{
  "norm": "rmsnorm",
  "norm_eps": 1e-06,
  "qk_norm": true,
  "parallel_block": false,
  "init": "orth",
  "init_std_qkv": 0.0301,
  "init_out_by_depth": true,
  "lr": 0.00221,
  "warmup_steps": 0,
  "decay_fraction": 1.0,
  "seq_len": 128,
  "steps": 4493
}
MLP neurons of a small language model. Each row is named by its layer, matrix (gate and up: input weights; down: output weights) and neuron, and shows model dimensions 48-111. Each number is 128 + 24 x the weight over its row's rms, rounded and kept within 0 to 255. A neuron's up and down rows have the sign that makes its largest values positive.
Before each neuron's rows, "fires on" lists the tokens most often at its 100 highest values on Wikipedia text that the model never trained on.

fires on: " C", " J", " d", " Kr", " Cr", " Rev"
L5.gate200 [101 154 135 109 122 130 113 156 101 115 144 100 134 156 116 137  98 120 149 131 123 113 114 144 154 180 118 159 138  89 137 121 143 108 119 121 127  82 131 160 145 193 129 110 137  96 154 127 117 148 101 127 147 118  86 114  74 112 131 162 143 119 127 182]
L5.up200 [136 145 120 130 119 177 135  93 157 173 105 117 125 119 117 145 191 169 114  99 111 131 116 127 203 140 123 142 119  92 120 123 146 156  99 109 126 185 104 105 140 131 136 117 115 121 140 149 104  91 167 129 138 114 143 107 119 116 146 156 132 130  75 122]
L5.down200 [121 138 107 121 129 135 141 157 145 177 157 117 143 146  83 111 174 169 126 143 126  95 114 113 131 163 128 112  82 113 102 161 109 119 138  88 148 172 120 124 141 127 130 161 112 123 130  55 119 114 165  95 130 102 116 128 106 129 134 181 135  90 108  93]

fires on: " –", " as", " -", " who", "Population", "-"
L6.gate318 [104 107  96 138 174 117 133  65 177 151 110 128 157 110 158 105 124 160 131 127 126 172  88 167 111  75 149 142 187 100 136 138  74 133 160 136 127 168 139 139 150 156  96 132  94 103 111 112 100 109 129 138 122 131  91 152 123 142 135 108 123  85 101 148]
L6.up318 [103 155  95 157 143 102 106  94 151 109 107 139  57 149 113  83 147 140 119 134  80 164  99 155 141  68 118 113 118 157 101 132 133 110 123 115 127 121 136 141 139  96 126 121 160 149 149  77 127  99  85 209 121 126 166 122 196 122 136 104 146 160 155 155]
L6.down318 [127 134 103 113  90 114 143 154 163 135 142 102 138 104 112 135 111 141 100 109 155 148 149 115 127 133 122 157 126 115 120 166 115 161 122 114 118 124 140 138 105  87 124 121 136 110 138 209 146  83  92 116 104 118 145 142 154 126 118 129 106 117 119 145]

fires on: " |", "|", "=", ":", " is", " details"
L2.gate123 [136 143  95  98 111  48 138 134 121 103 133 106 129 156 121  85  80 116 131  89 109 139 144 126 158  98 109 117 110 107 154 127 118 121  98 153 142 118 145 124 128 133 143 163 152 159 117 143 131 125 156 147 122 115 206 148  88 112 141 121 114 109 109 136]
L2.up123 [153 125  97 136 131 148 138 124 116 159  84 100 166 139 109  95 153 122 113 160 128 153 112 148 150 138 121 134 147 134 178 107 121 144 167 155  96  89 124 128 225 109 132 128 134  74 170 116 126 146 121 137 119 139  94 121  83 114  80 118 113 168 129 169]
L2.down123 [ 88 113 154 114 137 162 107 125 136 131 138 137 121 161  81  82 135 117 138 124 154 154 159 143 118 119 124 129  61 133 108 120 110  96  75 142 147 106  64 102 132 105 147 131 117  83 150 169 137 168 147 133  94 140 115 126 137 108 162 134  72 129 157 144]

fires on: " St", " st", "St", " Sl", "st", " A"
L5.gate13 [135 125  79 100 134 103 136 102  84 108 106 149 153 154  98  94 153 185 114 149 123 121 116 127 132  95 180 159 115 137 146 153 131 168 127  61 153 146 117 164 154 136 126 139 138 130 122 139 112 130 126 139 133 147 103 137 183 182 169 126 115 150 114 115]
L5.up13 [127  97 141  91 129 144 124 128  91 112 108 125 115 134 112 133 139  98 103  91 141 110 111 151  96 116  97 148 151 135 171  85 111 137 150 126 115 127 147 115  98 124 114 134 125 135 134 138 111 141 119 145 138 124 108 138 145 129 119 145  96 111  82  86]
L5.down13 [118 115 130 125 122 155 124 132 143 142 114 155 131 103 139 119 124 159 127 126 111 132 125 106 178 170 135 149 182  97 141 136 135 168 140  78 149 100 157 133 108 136 121 127 109 119  62 140 107 134  99 149 152 113 142 124 143 170 158 101 149 119 112  66]

fires on: ".", ":", "|", "-"
L6.gate506 [109 105  98 128 122 142  83 167 114 122 157 130 113 134 157 118 124 159 150 115 133 140 143 156  99 152  85 141 144 127 134  79  67 124 110 122 129 156 149  65 127 129 143 110 183 149 149  91 139 123 118 125 129 131 146 122 109 159 127 149  96 147 139 121]
L6.up506 [117 126  90 158 120 118 154 105 113 112 117 143 133 163 118 132 110 139 146 137 126 131 102 189  90 156  74 133 127 139 125 125 122 107 127 136 110 172 168 172 165 111 109  96 125 180 138 129 135 118 141 142 124 104 120 124 131  84 150 112 106 119 155 113]
L6.down506 [126 136 128 145 126 115 161 121 125  53 128 167 157 125 128 123 148 111 124 151 136 146 122 123 111  95 121 125 131 146 126 149 137 152 161 115 134 120 148 173 135 145  80  87 161 120 114  92 125 147 137 131 118  99 142  85 117 114 147 135 126 158 141  90]

fires on: ","
L9.gate194 [157 175 134 120 145 107 111 142  80 106  97 115 121 170 156 130 136  91 123 130 108 116 139 132 157 126 112 112 155  95 132 146 135 161 110 158  95 120 122 159 152 138 123 147 132 155 186 128 121 163 133 118 127 116 118 103 135 122 107 141 141 138  80 126]
L9.up194 [147 179 140 162 144 139 158 136 109 162  82  84 158 115 140 148 132 106 146 138 105 111  97 104  93  93 146 121 101 133 135 134 140 184 143 141  84 152 122 109 136  94 142 168 164 170 132 104 134 122 106 154 135 118 153 117 129 152 111  96 108 144 100 141]
L9.down194 [129 132 130  89 137  71 147 116 193 154 136 137 136 106  97 130 140 138 159 114 153  91 156 100 124 109 171 156 109 165 128 164 157 169 116 123 101 150 149 143  98 122 163 100  78 109 132 119 136 112  99 119 107 153 117 121 131 168 120 115 139 159 168 150]

fires on: "″", " hor", "′", " in", " Running", " Ray"
L2.gate488 [ 91 104 114 118 131 137 120 121 167 138 151 148 133 189 124 145 109 163 140 168 118 138 119 141 174 109 130 120 121 117 147  96 101 134 133 128 140 127  79 139 162  80 102 117 106 134  87  98  91 115 117 127 142 130 155 135 182 111 148 129 134  90 117 112]
L2.up488 [116 118 126 135 155 106 125 149 141 138 105 121 148 113 153 157  92 140 147 153 115 127 139 168 164 134 136 156 140 113 103 164  99  85 125 120  91 110 164 125 103 133 122  83 187 144 140 131 136 183 105  92 147 113 132 126  98 133 131 110 130  98 137 110]
L2.down488 [ 79 127 130 155 134  86 109 140 147 178 163 138 104 147 147 144 124 167 112 125  99 181 137 130 161 125  77  97 130 104 150 101 119 151  96 127 130 133 125 112 150 117 135 121 144 140 174 111 121 116 115 158 111 122 168 116 130 114 162 121 116 111 134 144]

fires on: " (", "  ", " Ret", ";", " |", "|"
L6.gate368 [ 86 132 115 117 143 123  75 121 175  76 106 128 140 129  94 128 130  81 166 122 153  99 120 151 122 103 103 101  96 102 157 110 125 126  99 113 192 149 106 151  93  96 161 125  95 145 155 162 138 149  64 116 144  80  84 107  87 145 103 155 121 128 179 130]
L6.up368 [ 96 175 141 162 114 193 128 107 169 109 132 127 137 133  92 134 128  86 132 139 143 136 127 171  85 102 135 144 105 158 164 122 146  90 127  95 136 177  98 148 121 126  71 136 119  64 133  90 144  82 123 132 123 134 119 116 138 132 150 108 152 170 110 136]
L6.down368 [142 107 147 144 112 135 128  87 107 123 111 129 139  70  98 116  74 122 129 115 113 142  95 162 125 124 120 134  86 133 147 124 118 109 162  64 118 132 117 104 149 141  97  70 136 118 133 124 110 123 106 121 149 110 132 127 133 133 101 170 173 111 103 144]

fires on: " C", " P", " T", " G"
L4.gate137 [123 128  75  74 109 111 118  94 151 122 119  82 146  84 118 131 126 145 139 175 138 135 118 120 125 140 178  80 143 133 114 104 127 132  95 126 119 153 114 126 127 108 128 124  96 118 174  97 132 142 119  99 131 146 129 103 170 141 135 156 123 113 152 135]
L4.up137 [119 136 140 121 105 140 102 123  79 182 137 127 140 132 120 124 108 143 128 145 136 111 132 123 117 127 180  71 122 172 111 102 118 175  93 131  79  71 153 165 100 125 138 134 105 132 176 150 138 145 120 112 104 117 151 103 117 138  97 127 120 114 139 126]
L4.down137 [114 154 154 133  95 155 108 129  84 162 128 158 139 146 130 123 130 103 142 115  96  66 103 132 138 147 158  86 132 180 115 107 142 178 118 123  93 100 141 168  96 143 137 143 144 140 163 156 125 123 145  89 138 127 105 102 117  90 112 144 107 111 106 109]

fires on: " of", " 100", "BA", " C", " many", "C"
L6.gate68 [146 137 132  95  71 142 139  92 112 111 152  87 140 147 120 117 132 121 125 192 131 128 144 115 116 160 114 118 130 150 155  85  99  64 114 173 160 120 133 121 116 122 171  69 144 122 120 164 122 167  86 129 101 130  94 110 135 151 102 167 111 102 124 131]
L6.up68 [131 127  84 140 126 113 117 121 139  70  77 140  95 176 116 146 112 143 109 134 138  82 101 103 157 148 157 107 133 143 120 170 125 101 158 118 157 116 119 143 109  87 131 127 143 150 113 101 121 109 152  94 140 117 115 148 102 139 140 108  70 124 125 179]
L6.down68 [107 117  99 137 106 165 132 125 135 128 153 146 111 152 149 121 155 128 189 100 133  97 108 165  85  94 120 102 139 155 155 124 112 133 144 107 135 138 135 119 136 120 127 143 165 141 176 127 130 104 120 117 113 124 136 115 142 101  95 117  71 117 129 145]

fires on: " them", " they", " various", "rs", " 0", "uc"
L2.gate76 [141 107 125 116  67 130 144 169 104 110  78  98 167 104  90 112 138 129 162 136 130  83 136  98 131 154 133  84 126 124 108 144 137 124 109 114 146 124 155 132 173 102 147 162 152 168 146 134 115 194 113 103  71 132 120 152 136  95 109 138 126 146  89 152]
L2.up76 [164 102 120 157  96 144 168 126  91 110  98 142 162 123 144 132 160 112 110 117 108 127  90 155 129 135 111 113 112 151 113 103 131 106 137 144  96 119 105 171 130 157 114 126  89 130 156 159 104 179 134 144 122  96 124 127 128  81  97 112 166  87  90 181]
L2.down76 [136 128 177 147 141 159 101 113 127 163 128 167 133  91 124 151 120 123 140 142 124 132 115 128 134 118 125 190 138 144 138 119 136 142 144 103 166 110 114 113  74 147 116 104 114 122 130 106 136 123 155  94 136 130 102 108 120 198 156 120 106 133 148 115]

fires on: " c", " f", " n", " C", " l", " d"
L9.gate17 [167 153 141 127 114 111  86 140 153 141 167 123 135 126 124  47 123 166 168 122 110 145 150 160 149 133 138 136 132 124 128 125 169 122 134 141 111 162 160 126 160 113 140 149 124 158 137 134 160 132 128 107 135 140 121 140 108 163 153 118 116 123 131 109]
L9.up17 [ 92 149 157 118 115 100 139 133 104 108 127 152 163 137 118  68 170 134 105 113 121 102  82  83 154 130 139 125 162 159 124 110 110  95 151 140 126 112 157 135 131 132 122 133 141 132 176 130 126 137 135 140 124 132 161  63 126 134 129 122 103 154 145 142]
L9.down17 [121 134 113 112 120 129 116 121 114 118 134 165 142 145 128 116 101 127 102 146 125 107 155  95 130 124 152 131 100 148 142  85  75 101  84 107 127 121 151 133 107 180 135 116  94 111 135 112 108 142 121 211 125  96 152 117 130 105 138 104  85 114 169 108]

fires on: "ed", " C", "V", "C", "se"
L4.gate16 [154 124 148 143  69 153 144 144 154 111 176 106 139 149 122 121 134 124 118  99 138 123  79 106 154 138 142 108 174 152 137 155 118 143 141 141 160 166 109  99 126 148 150 111 173 113 137 152 141 134 153  98 144 140 150 123 154 177 118 133 114 120 116  94]
L4.up16 [127 170 120 111 176 132  81 151  95 101 116  95  96 157 123  96 144 149 140  95 136 125 113 142 127 182 120 130 106 139 137 142 105 169 149 155 168 104 133 100 141 127  96 116 109 167 140  92 148 143  90  89 128 164 133 126 144 140 136 116 120 111 169 139]
L4.down16 [127 163 123 110 141  75  76 128 123 125 127 145  86 110 124 110 132 134 108 154 124 104 111 149 106 150 111 122 109 113 106 111 107 162 114 118 151 141  87 139 135 109 101 151 116 123 182 100 102 107 106 112 173 121 130 108 115 179  68 123 127 114 149 123]

fires on: "mp", " el", "Un", " El", " aut", " Aut"
L5.gate327 [146 111 155 122 136 110 114 116 148 165 109 122  95 158 125 139 142 132 118 106 175 136 136 107 155 140 130 119 181 110 147 128 185 137 117  91 152 119 149 112 100 160  76  97 162 115 106  87 135 149 125 128 151  87 127 129  88 100 142 117 157  99 144 114]
L5.up327 [141 132  78 112 145 146 162 114 108 153 131 130 130 145 118 118 115 136 138 111 148 138 142 146 113  85 123 133 165 160 159 133 175 160 128 123 107 115 103 118 135 157 119 137 123 146 108 108 171 124 155 150 153 109 110 129 143  91 189 124 141 158 115 155]
L5.down327 [137 111 126  82 178 126 153 113 162 208  95 163  88 103 132 121 140 120 179 182 178 140 163 146 121 136 151 134 142 128 124 118 136 125 157 129 132 130 104  93 164 136 109 168 117 111 138 108 144 118 143 123 153 106  88 143 119  86 155 127 135  90 142 121]

fires on: " C", " f", " P", " T", " c"
L5.gate147 [ 93 131  96 115  79 139 129 140 114 114 132 114 124 138 123  65  86 123 116 154  93 118 140 121 168 127 166 111 127 105 134 112 124  96 145 131 158 175 126 146 117 104  91 115 136 119 166 120 111 124 125 172 189 124 146 125 131 114 117 107 150 140 151 160]
L5.up147 [124  98 117 113 148 109 133  96 129 143 162 115 101 102 108  70 122 164 117 172 141 112 144 134 123 178 138 118 142 150 139 114 132 112 153 186  97 120 101 127 103 156 105 128 135 171 130 130 135 137 141 151 155 134 100 117 106 124 119 106 104 148  95 119]
L5.down147 [121 146 149 152  99 103 116 118 102 132  91 134 135 137 132  77 109 102 111 135 131 111 108 128 162 104 159 149 111 137 142 166 110 100 140 120 162 141  97 119 130 135 143 128 115 136 159  78 138 131 150 136 156 109 136 114 146 119 103 137 123 166 154 126]

fires on: " as", " when", "dis", " rec", " There"
L6.gate345 [165 136 134 131 131 142 149 106 179 119 120 157 133 117  89 124 162 146 129 111 161  76  93 121  70 140 144 127 139 146 112 153 101 182 186  96 120 150 155 135 137 102 124 171 141 123  95  95 184 128 133 116 113 129 118 111 113 147 133 100 110 157 172 148]
L6.up345 [ 88 118 122 108 141 148 120 144 126 153 125 174 141 162 187 130 112 145 135 119 126 130 139 155 161 114 128 124 111 143 141 126 124 136 185 181 121 126 121 131 174 152 105 132 127 114 153 107 108 141 121 163 130 104  98 108 137 127  81  94 131 171 147 123]
L6.down345 [126 130 138 150 130 130 118 124 121 143  97 145 188 122 171 118 159 110 142 127 154 111  89 155 151 138 126  60 100 149 158 175  97 128 122 183  79 106 134 132 113 166  84 153 119 103 145  89 123 108 131 118 134  70 118 123 118 134 108 139 145 113 126 165]

fires on: "ira", "ada", "ici", "ida", "imo", "asa"
L2.gate90 [155 133 159 147 130 124 127 115 125 144 132 142 101 164 137 128 139 124 128 135  85 141 131 104 128 140 130 155 120  89 124 119 139 109 102 134 118 139  96 109 102 124 134 114  91 127 140 140 127 143 141 137 163 143 112 130 115 165 104  76 123 162 150 115]
L2.up90 [138 146 147 149 119 109 134  73 123 144  92 151 126 191 125 119 153 121  90 162  75 153 154 130 142 124 138 154 103 108 104 100 113 114 122 128 119 136  92 153 102 134 116 147  94 155  98 131 149 156 123 108 153 154 108 118 118 157  91 111 109 161 175 124]
L2.down90 [ 97 126 160 137 121 152 136 131 101 151 158 103 117 135  83 139 145 117 144  91  96 128 141 113 134 158 146 144  92  99 152 104  91 118 108 125 124 136 133 115 124 107 159 146 165 138 113 103 122 176 143 144 101 152 124 105 140 102 166 119  83 136  96 161]

fires on: " of", " in", " -", ",", "-"
L9.gate209 [118  98  77 166 133 127 122 125 149 118 108 174 118 103 176 122  94 113 161 110 133 144 127 124 127 144 120 139 110 121 157 106  94 121 120  94 127 119 143 122 121 104 107 136 112 125 112  72 120 128 106 125  92 181 152  90 151 121  93 159 119 131 127 133]
L9.up209 [133 136 161 133 106  91 124 131 142  96 162 115 111 141  98 119 149 120 142 135 148 174 109 149 150 137 161 140 126 160 112 110 159 110  85 114 124 121 168 123 111 150 121 145 138 125 107 118 148  97 114 114  63 169 136 105 143 121 117 111 132 141 105 112]
L9.down209 [123 181 150 147 107 156 128 123 141 116 119 180 113  97 129 112 125 119 142 131 154 167 116 122 138 135 111 124  96  88 160 121 147 106  94 137  91 137 117 144 131 108 124  77  99 140 159  78 115 112 128 104 155 127 143  71 202 116 124 109 130 145 144 109]

fires on: " |", ",", ":"
L9.gate21 [131 116 128 109 159 122 136 145 143 130 165 154 122  98 112  87 101 147 148 162 133 155  72 128 103 125 152 167 159 146 173 103 100  88  98 142  83 174 129  96  86  92 146 124 118 177 111 148 115 135  88 116 152  76 163 132 117 110 121 141 140 167 139 104]
L9.up21 [109 155 133 119 120 132 150 154 124 166 149 117 108 165 146 101 140 109 131  70 168 104 146 131 144 138 163 127 134 154 113 139 102 151 162 209 119 136 100 146 124 153 107  91 130 104 119 117 149 125 134 131  92 105 103 124 164 121 159 142 135  99 112 136]
L9.down21 [126 136 101 123 123  99 161 172 123 112  91 148 143 117 120 111 113 117 120 156 128 128 116 112  88 113 100 142  93 147  98 118 121 120 170  75 126 138 168 166 136 130 103 121 119 130 118  78 178  75 134 111 129  96 116 144 120 140  94 132 134 103 163 152]

fires on: " 0", " free", "dr", " clear", " 26", " comment"
L2.gate48 [113 113 108 145 159 148 121 145  96 154 146  89 116 113 157 127  88 145 145 136 164 122 130  85 139 124 131 102 113 105  82 137 102  91 111 114 145 116 148 126 155 121 103 148 143 112 118 135 151 152 114 134  69 127  90 157 201 146 127 105 125 182 121 121]
L2.up48 [161 160 170 126 152  96 119 159 112 116 137 128 127 153  95  97 143 191 137 157 101 114  90 137 107 127 124 134 154 101 133 106  95 114 123 155 131  88 116  74 127 138 112 109 139 130 171 128 123 102 150 134 121  90 164 113 122 144 127 127 102 196 112 114]
L2.down48 [127  99 188 125 155  90  93 113 164 115 142 157 145 157 129 129 118 137 153 137 146 129 119 158 142 119 135 154 152 142 116 153 132  88 121 150 139 108 144  58 132  83 156 115  77 108 149 143 100 129 153 118 116 135 140 133 136 160 154 141 149 117 134  96]

fires on: " Ho", " Men", " Ran", " You", " Shin"
L2.gate306 [136 139 140 197 142 148  94 142 116 106 122 108 121 134  80 155 144 120 122 122 113 126 114  64 157  97 125 156 133 116  93 172 118 109 169  92 147 119 104 130  79 144 100 133 119 153 120 107 103 126 169  85 151 177  98 119 140 181 135 123 156 148 136  93]
L2.up306 [135 121 169 121 110 124 105 142 115 127 139 142 122 149 130 113 175 160  96  80 139 104 137 118 155  95 136 154 130 155 129 146 134 111 119 108 120 121  64 149  70 142  69 110 139 137 157 148 100 153 164 112 123 170 122 151 125 132 157 110 136 111 124  94]
L2.down306 [106 129 162 167 141 133 109 123 143 113 120 116  90  85 117 123 135 128 118 121 125 121 144 113 128  71 158 179 139 146 111 138 147 147 127 124 142  98 113 144 107 163 110 141 103 131 140  91 114 152 164 119  93 163 142 124  89 122 188 119 113  92 120 115]

fires on: " '", " Can", " can", " Ph", " ph"
L5.gate123 [135 149 118  82 157 157 109 156 103 112 127  83 133  87 134 137 140 155 148 150 127 100 117 156 124 205 144 109 132  62 124 159 127 175 115 124 138 133 118 132  92 130 122 119 175 109 165 101 129 127  96 134 100 161 107 133 142 138 121 147 130 107 115  79]
L5.up123 [160 159 129 136  55 148 134 122 155 129  72 125 174 133 119 107 158 128 124 155 113 133 165 150 149 143 117  77 164  99 132 115 135 109 152 130  92  97 114 104 113 131 109 127 116 126 176 103  96 114 150 121 150 118 179 109 112 128 132 126 133 111 141  97]
L5.down123 [117 143 164 160 146  98 129 117 137 127 139 170  94 179 116 156 150 101 132 113 140  86 140 124 135 150 115 118 131 151 119 113 131  97 163 144  90 179 106 122 100 118 158 113 140 128 104 120 133 104 103 101 123 113 113 151  96 123 131 146 125 122 126 104]

fires on: ":", " written", " music", " musical", " It", " That"
L2.gate293 [111 177  96 113 137 128 131 136 107 128 128  99 137 141 167 118 103 156 130 148 124 146  87  74 145 122 168  88 136 148 103 157 116 155 137 137 118 107  94  95 116 145 149 133  85 139 112 130 106 149 122 110 159 125 122  80 163 143 168 130 109 135 129 109]
L2.up293 [119 188 129 124 154 121 120 175 139 134 144 139  82 134 130 176 145 136  86 109 150 147 106 109 146  96 129  95 113 134 124 141 153 177  96 161 104 144 113 113 106 136  99 112 118 132 131 115 117 134 147 155 111 145 114  81 130 123 118 117 130 108 107 101]
L2.down293 [157  73  93 136 114 147 171 128 132 138 103 138 129 148 105 130 158 126 102 108 154 115 194 191 103 167 106 137 123 152 160 108 110  93  94  99 163 144 172 138 142 127 144 120 133  95 118 121 123 150 117 116 113 141 139 128 141 118 119 141 144 123 117 130]

fires on: " \"", " at", " ev", " (", "sq"
L4.gate167 [108 125 154 145 119 107 109 141 131  99  96 145 128  98 126 133 186 119 144  98 101 157 147 172 127 100 104 119 122 161 108  84 118 118 125 145 109 133 146  78  99 119 116 127 154 107 114 116 109 142  89 153 135 195 127 142 111 136 151 130 104 144  84 121]
L4.up167 [ 98 116 148  94 137 121 117 136 128 116 132 149 161 146 149 100 120 148 136 109 156 147 123 125 143 166 127 158 121 140 143 129  70 100 116  78 161 128 116 139 131 131  65 118 154 104 123 148 145 142 112 139 109 138  63 122 169 130 113 115 137 148  97 164]
L4.down167 [141 126 155 144 112 129  81 166 102 115 140 123 106 141 154 103 159 163 162 126 125 108 114 154 146 124 122 150 172 169 146 139 118  96 167 104 170 139 145 141 127 124 116  99 143 119 125 123 148 135  87 128 150 135 121 132 111 154 101 117 129 148 107  82]

fires on: " co", " fa", " des", " cor", " Co", " w"
L5.gate232 [127 112 114  99 159 128 169 121 122 107  96 130 119 150 142 142 134 138 134  79 137 147 132 108 130 124  76 143 124 170 106 158 143 141 146 111 126 145 114 109 122 107 123 124 176 140 136  96 139 147 119  83  99 129 119 127 116  84 104 112 129 152  88 142]
L5.up232 [126 138 115 132 121 127 107 154 154 137 109 122 164 137 119 112 118 136 113 176 136  81 160 111 140 149 101 135  91 124 128  99 109 107 154 117 179 135 178 146 143 122 118  78 121 145  89 126 153 105 124 111 137 120 153 122 132 158 131 121 109 129  80 100]
L5.down232 [111 140 111 132 142 111 142 118 133 117  88 150 134 103 139 130 121 110 137 134 122 149 107 118 162 182 137 120 140 128 150 141 107  75 132 152 119 137 118 148 108 136 140 158  97 148 100  96 120 131 127 144  59  95 122  84 144 109 107 131 120 156 115 197]

fires on: " Di", ",", " Gu", " Si", " Col"
L4.gate111 [164 124 138  98 147 130 139 115 153 142  93 103 130 150 126 169 145 131  90 193 117 123  79 101 157 130 122 159 114 132 139 133  93 151  90 134 113 135 142 119 146 169 140  95 109 123 133 128 152 107  92 130 116 101 126 158 134 156 162 151 132  85 137 101]
L4.up111 [ 94 142 135 113 141 165 156  90 128 138 163 118  90 165 155 125 158 133 107 112 159 144  83  97 159 190 196 121 126 143 134 127 104 127 125 120  86 111 134 134 120 156  95 110 158 139 147  88 126 154 172 142 150 142 122 145 138 169 144 136  79 123 143 145]
L4.down111 [104  99 118 146 122 136  86 122 140 126  83 103 153 160 107 155  97 116 126 169 102 140 159 158 141 123  99 150 112 117 118 112 155 138 128 102 170 145 127 155 123  82 142 120 141 173 131 151 145 106  73 123 129 145 122 167 129 107  79 118 166 133 137 116]

fires on: " |", " (", " assist"
L2.gate4 [107 139 105 139 149 101 123 133 117 130 154 122 142 148 111  94 124  78 107 174  77 112 113 146 134 119 112 116  86 148 124 134 136 100 115 154  93 116 113 109 153  97 140 129 137 121 107 107 146 120 124 147 137 112 129  99 104 121 168 138  91 103 118 142]
L2.up4 [134 133 153 136 136 166 117 121 149 129 154 128 167  96 147 108 127 135 114 113 102  51  85 114 129 150 163 136 114 152 145 133 125 109 177 108 107 126 133 152 152 150 142 110 112 112 116 135 142 113 109 120 164 151  95 149 163 128 116 168  91  81 114 188]
L2.down4 [107 110 113 108 103  85 131 117 147 130 147 129 162 158 137  69 121 150 118 137 164  98 138 152 177 172 152 154 124 125 107 147 142  90 102 182 143 120 136 102 132  70 138  89 128 150 122 138 133  87 143 151 153 146  94  90 137 147 142 126 125 118  78  88]

fires on: " Gu", " Su", " U", " su", " Nat", " M"
L5.gate52 [143 163 128  87 119 166 113 133 148 140 153 117 114 142  93 155 147 100 116 160 119 142 131 136 140 126 130 152 149 106 123 103 165  95 103 132  89  85 107 189 102 146 166 143  59 105 162 145 114 135 154 143 141 117 124 155 112 134  95  96 136 105 126 125]
L5.up52 [122 184 123 126 167 128 120 111  91 108  88 122 112 120  97 114  62 128 116 130 134 129 120 157 111 117 140 104 127 137  87 102 149 142 143 128 145 172  94 134 128 128 160 185 145 137  85  84 156 117  97 116 138 103 152 157 137 162 133 148 151 126 111 169]
L5.down52 [121 142 120  77 139 125 120 145 118 163 134 107  96 135 142 110 130 116 124  99 111  85 133 106 149 107 170 112 121 127  98  99 151 102 117 133 185 132 110 131 109 107 155 147 124  58 100 124 120 150  65 145 159  84 107 141 140 121 128 128  99 114 125 118]

fires on: " and", " with", "La", " =", " Kr", " by"
L6.gate141 [133  97 125 133 143 108 139 115 107 155 126 114 120 143 130 106  95 113 133 118 140 118 121 100 178 141  84 182 133 151 116 154 133 100 121 132 129 169 156 145 104 137  88 143 136 152 126 137  73 117 128 115 122 134  95 187 116 152 103 142 132 133 145 161]
L6.up141 [139 117 122 124 162  98 162 124 161 141 139 132  98 162 102 150 111 103 134  83 106  92 157 116 135 138 110 109 136 111  96 129 162 132 155 129 151 155 152 119 127 161 149 155 118 175 103 124 120 117 163 136 146 116 130 135 109 124 139 152  98 127 156 104]
L6.down141 [146 112 167 142 145 135 124 143 140 113 155 100 110 136 169 132  80 125 113 137 126 128  98 121 161 157 109 179 134 113 116 153 119 116 157 127 131 146 166 128  91 124 139 130 120 133 148 169 124  82 129 165 121 129 144 149 101 123 136 130 108 113 114 143]

fires on: ".", " —", " /", " mo", " Sub"
L4.gate79 [116 125 183 119 165 135  87 119 146 112 161 172 167 111 121 137 119  99 147 116 137 161 108 131 145 104 122 165 114 140 135 117 116 107 132 100 136 157 133 147  76  58 115 131 107 124 110 116  75 125 130 154 144  93 158 133 149 166 104  99 113 108 133 118]
L4.up79 [164 100 135 118 104 182  91 123 132  94 133  95 131 120 101 117 107 120 167 158 139  85 143 127 101 138 137 111 131 140  85  88 147 111 148 111 127 146 129 149 168 110 116 184 121 106 124 110 106 109 169 122 113 129 132 137 165 129 113 163 145 146 143 112]
L4.down79 [175 140 139 124 103 106 115 103 132  92 182 129  87 155 122 103 125 131 166 139 104 107 136 151 124 128 100 117 117 137 154 156 109 152 153 127 150 140  95  88 163  74 130 141 119  97 121 139 171 160 119 132 145 145 181 117 113 103 126 119 137 143 127 116]

fires on: "E", "He", "A", " en", "Early", " He"
L5.gate132 [119  73 154 119 151 109 153 119 151 121 120 118 122 184 112 110 166 124 178 124 142 142 122 158 122 112 129 104 109 111 107 115 125 169 100 130 126 110 135 152 181  95 135 105 131 113 102 111 150 164 132 120 101 149 112 164  57  60  91 130 132 125 182  93]
L5.up132 [111 129 121 131 128 133 132 118 157 114 146  97 172 135 137  99  87 130 146 119 133 153 154 133 140 130  60 129 168 130 161  80 129 115 119  99 121 152 125 123 140 100 146 182 161 134  93 126 141  63 129 108 159 167 122  94 122 128 136 134 108 133 107  95]
L5.down132 [117 123 113 163 133 139 159 123 156 152 107 116 123 188 124 103 114 112 164 103 115 148 107 122 116 141 112 158 161 148 141 118 135 140 149 118 110 136 128 155 120 149 121 128 139 158 128  79 145 155 142 152 132 136  90 156 139 155 127 155 138 158 101 151]

fires on: " He", " |", "|", " professional", " of"
L5.gate203 [104 161 123 135 109 143 121 135 146  97 149  96 139 189 123 130 122 148 123 154  79 111 128 149 100 107 117 107 117 119 121 123 156 114 131 128 120 143  55 130 110 126 140 145 104 138 154 156 168 158 126 160  97 106 116 100 173 127 174 133 122 106 138 127]
L5.up203 [101 142 114 176 131 103 120 142 120 125 124 127 139 145 156 161 132 174 131 153  89 125  96 131 142  89 117  96 119 120 122 110  81  95 118 139 130 145 116 124  74 162 112 128 115 137 179 189 115 140 158 179 112 141 148 147 137 138 106 130 115  99 133 136]
L5.down203 [148 148 111 140 123 103 156 153 147 151 131 142 142 132 116 161 152 130  97  94 143 152 118 152 145 181  90 157 161 134 130 137 124 124  98 110 108  84 140 128 137 144 117 108 171 154 123 136 119  96 147 138 153 115 145 139 119 129 141  85 100 178 132 104]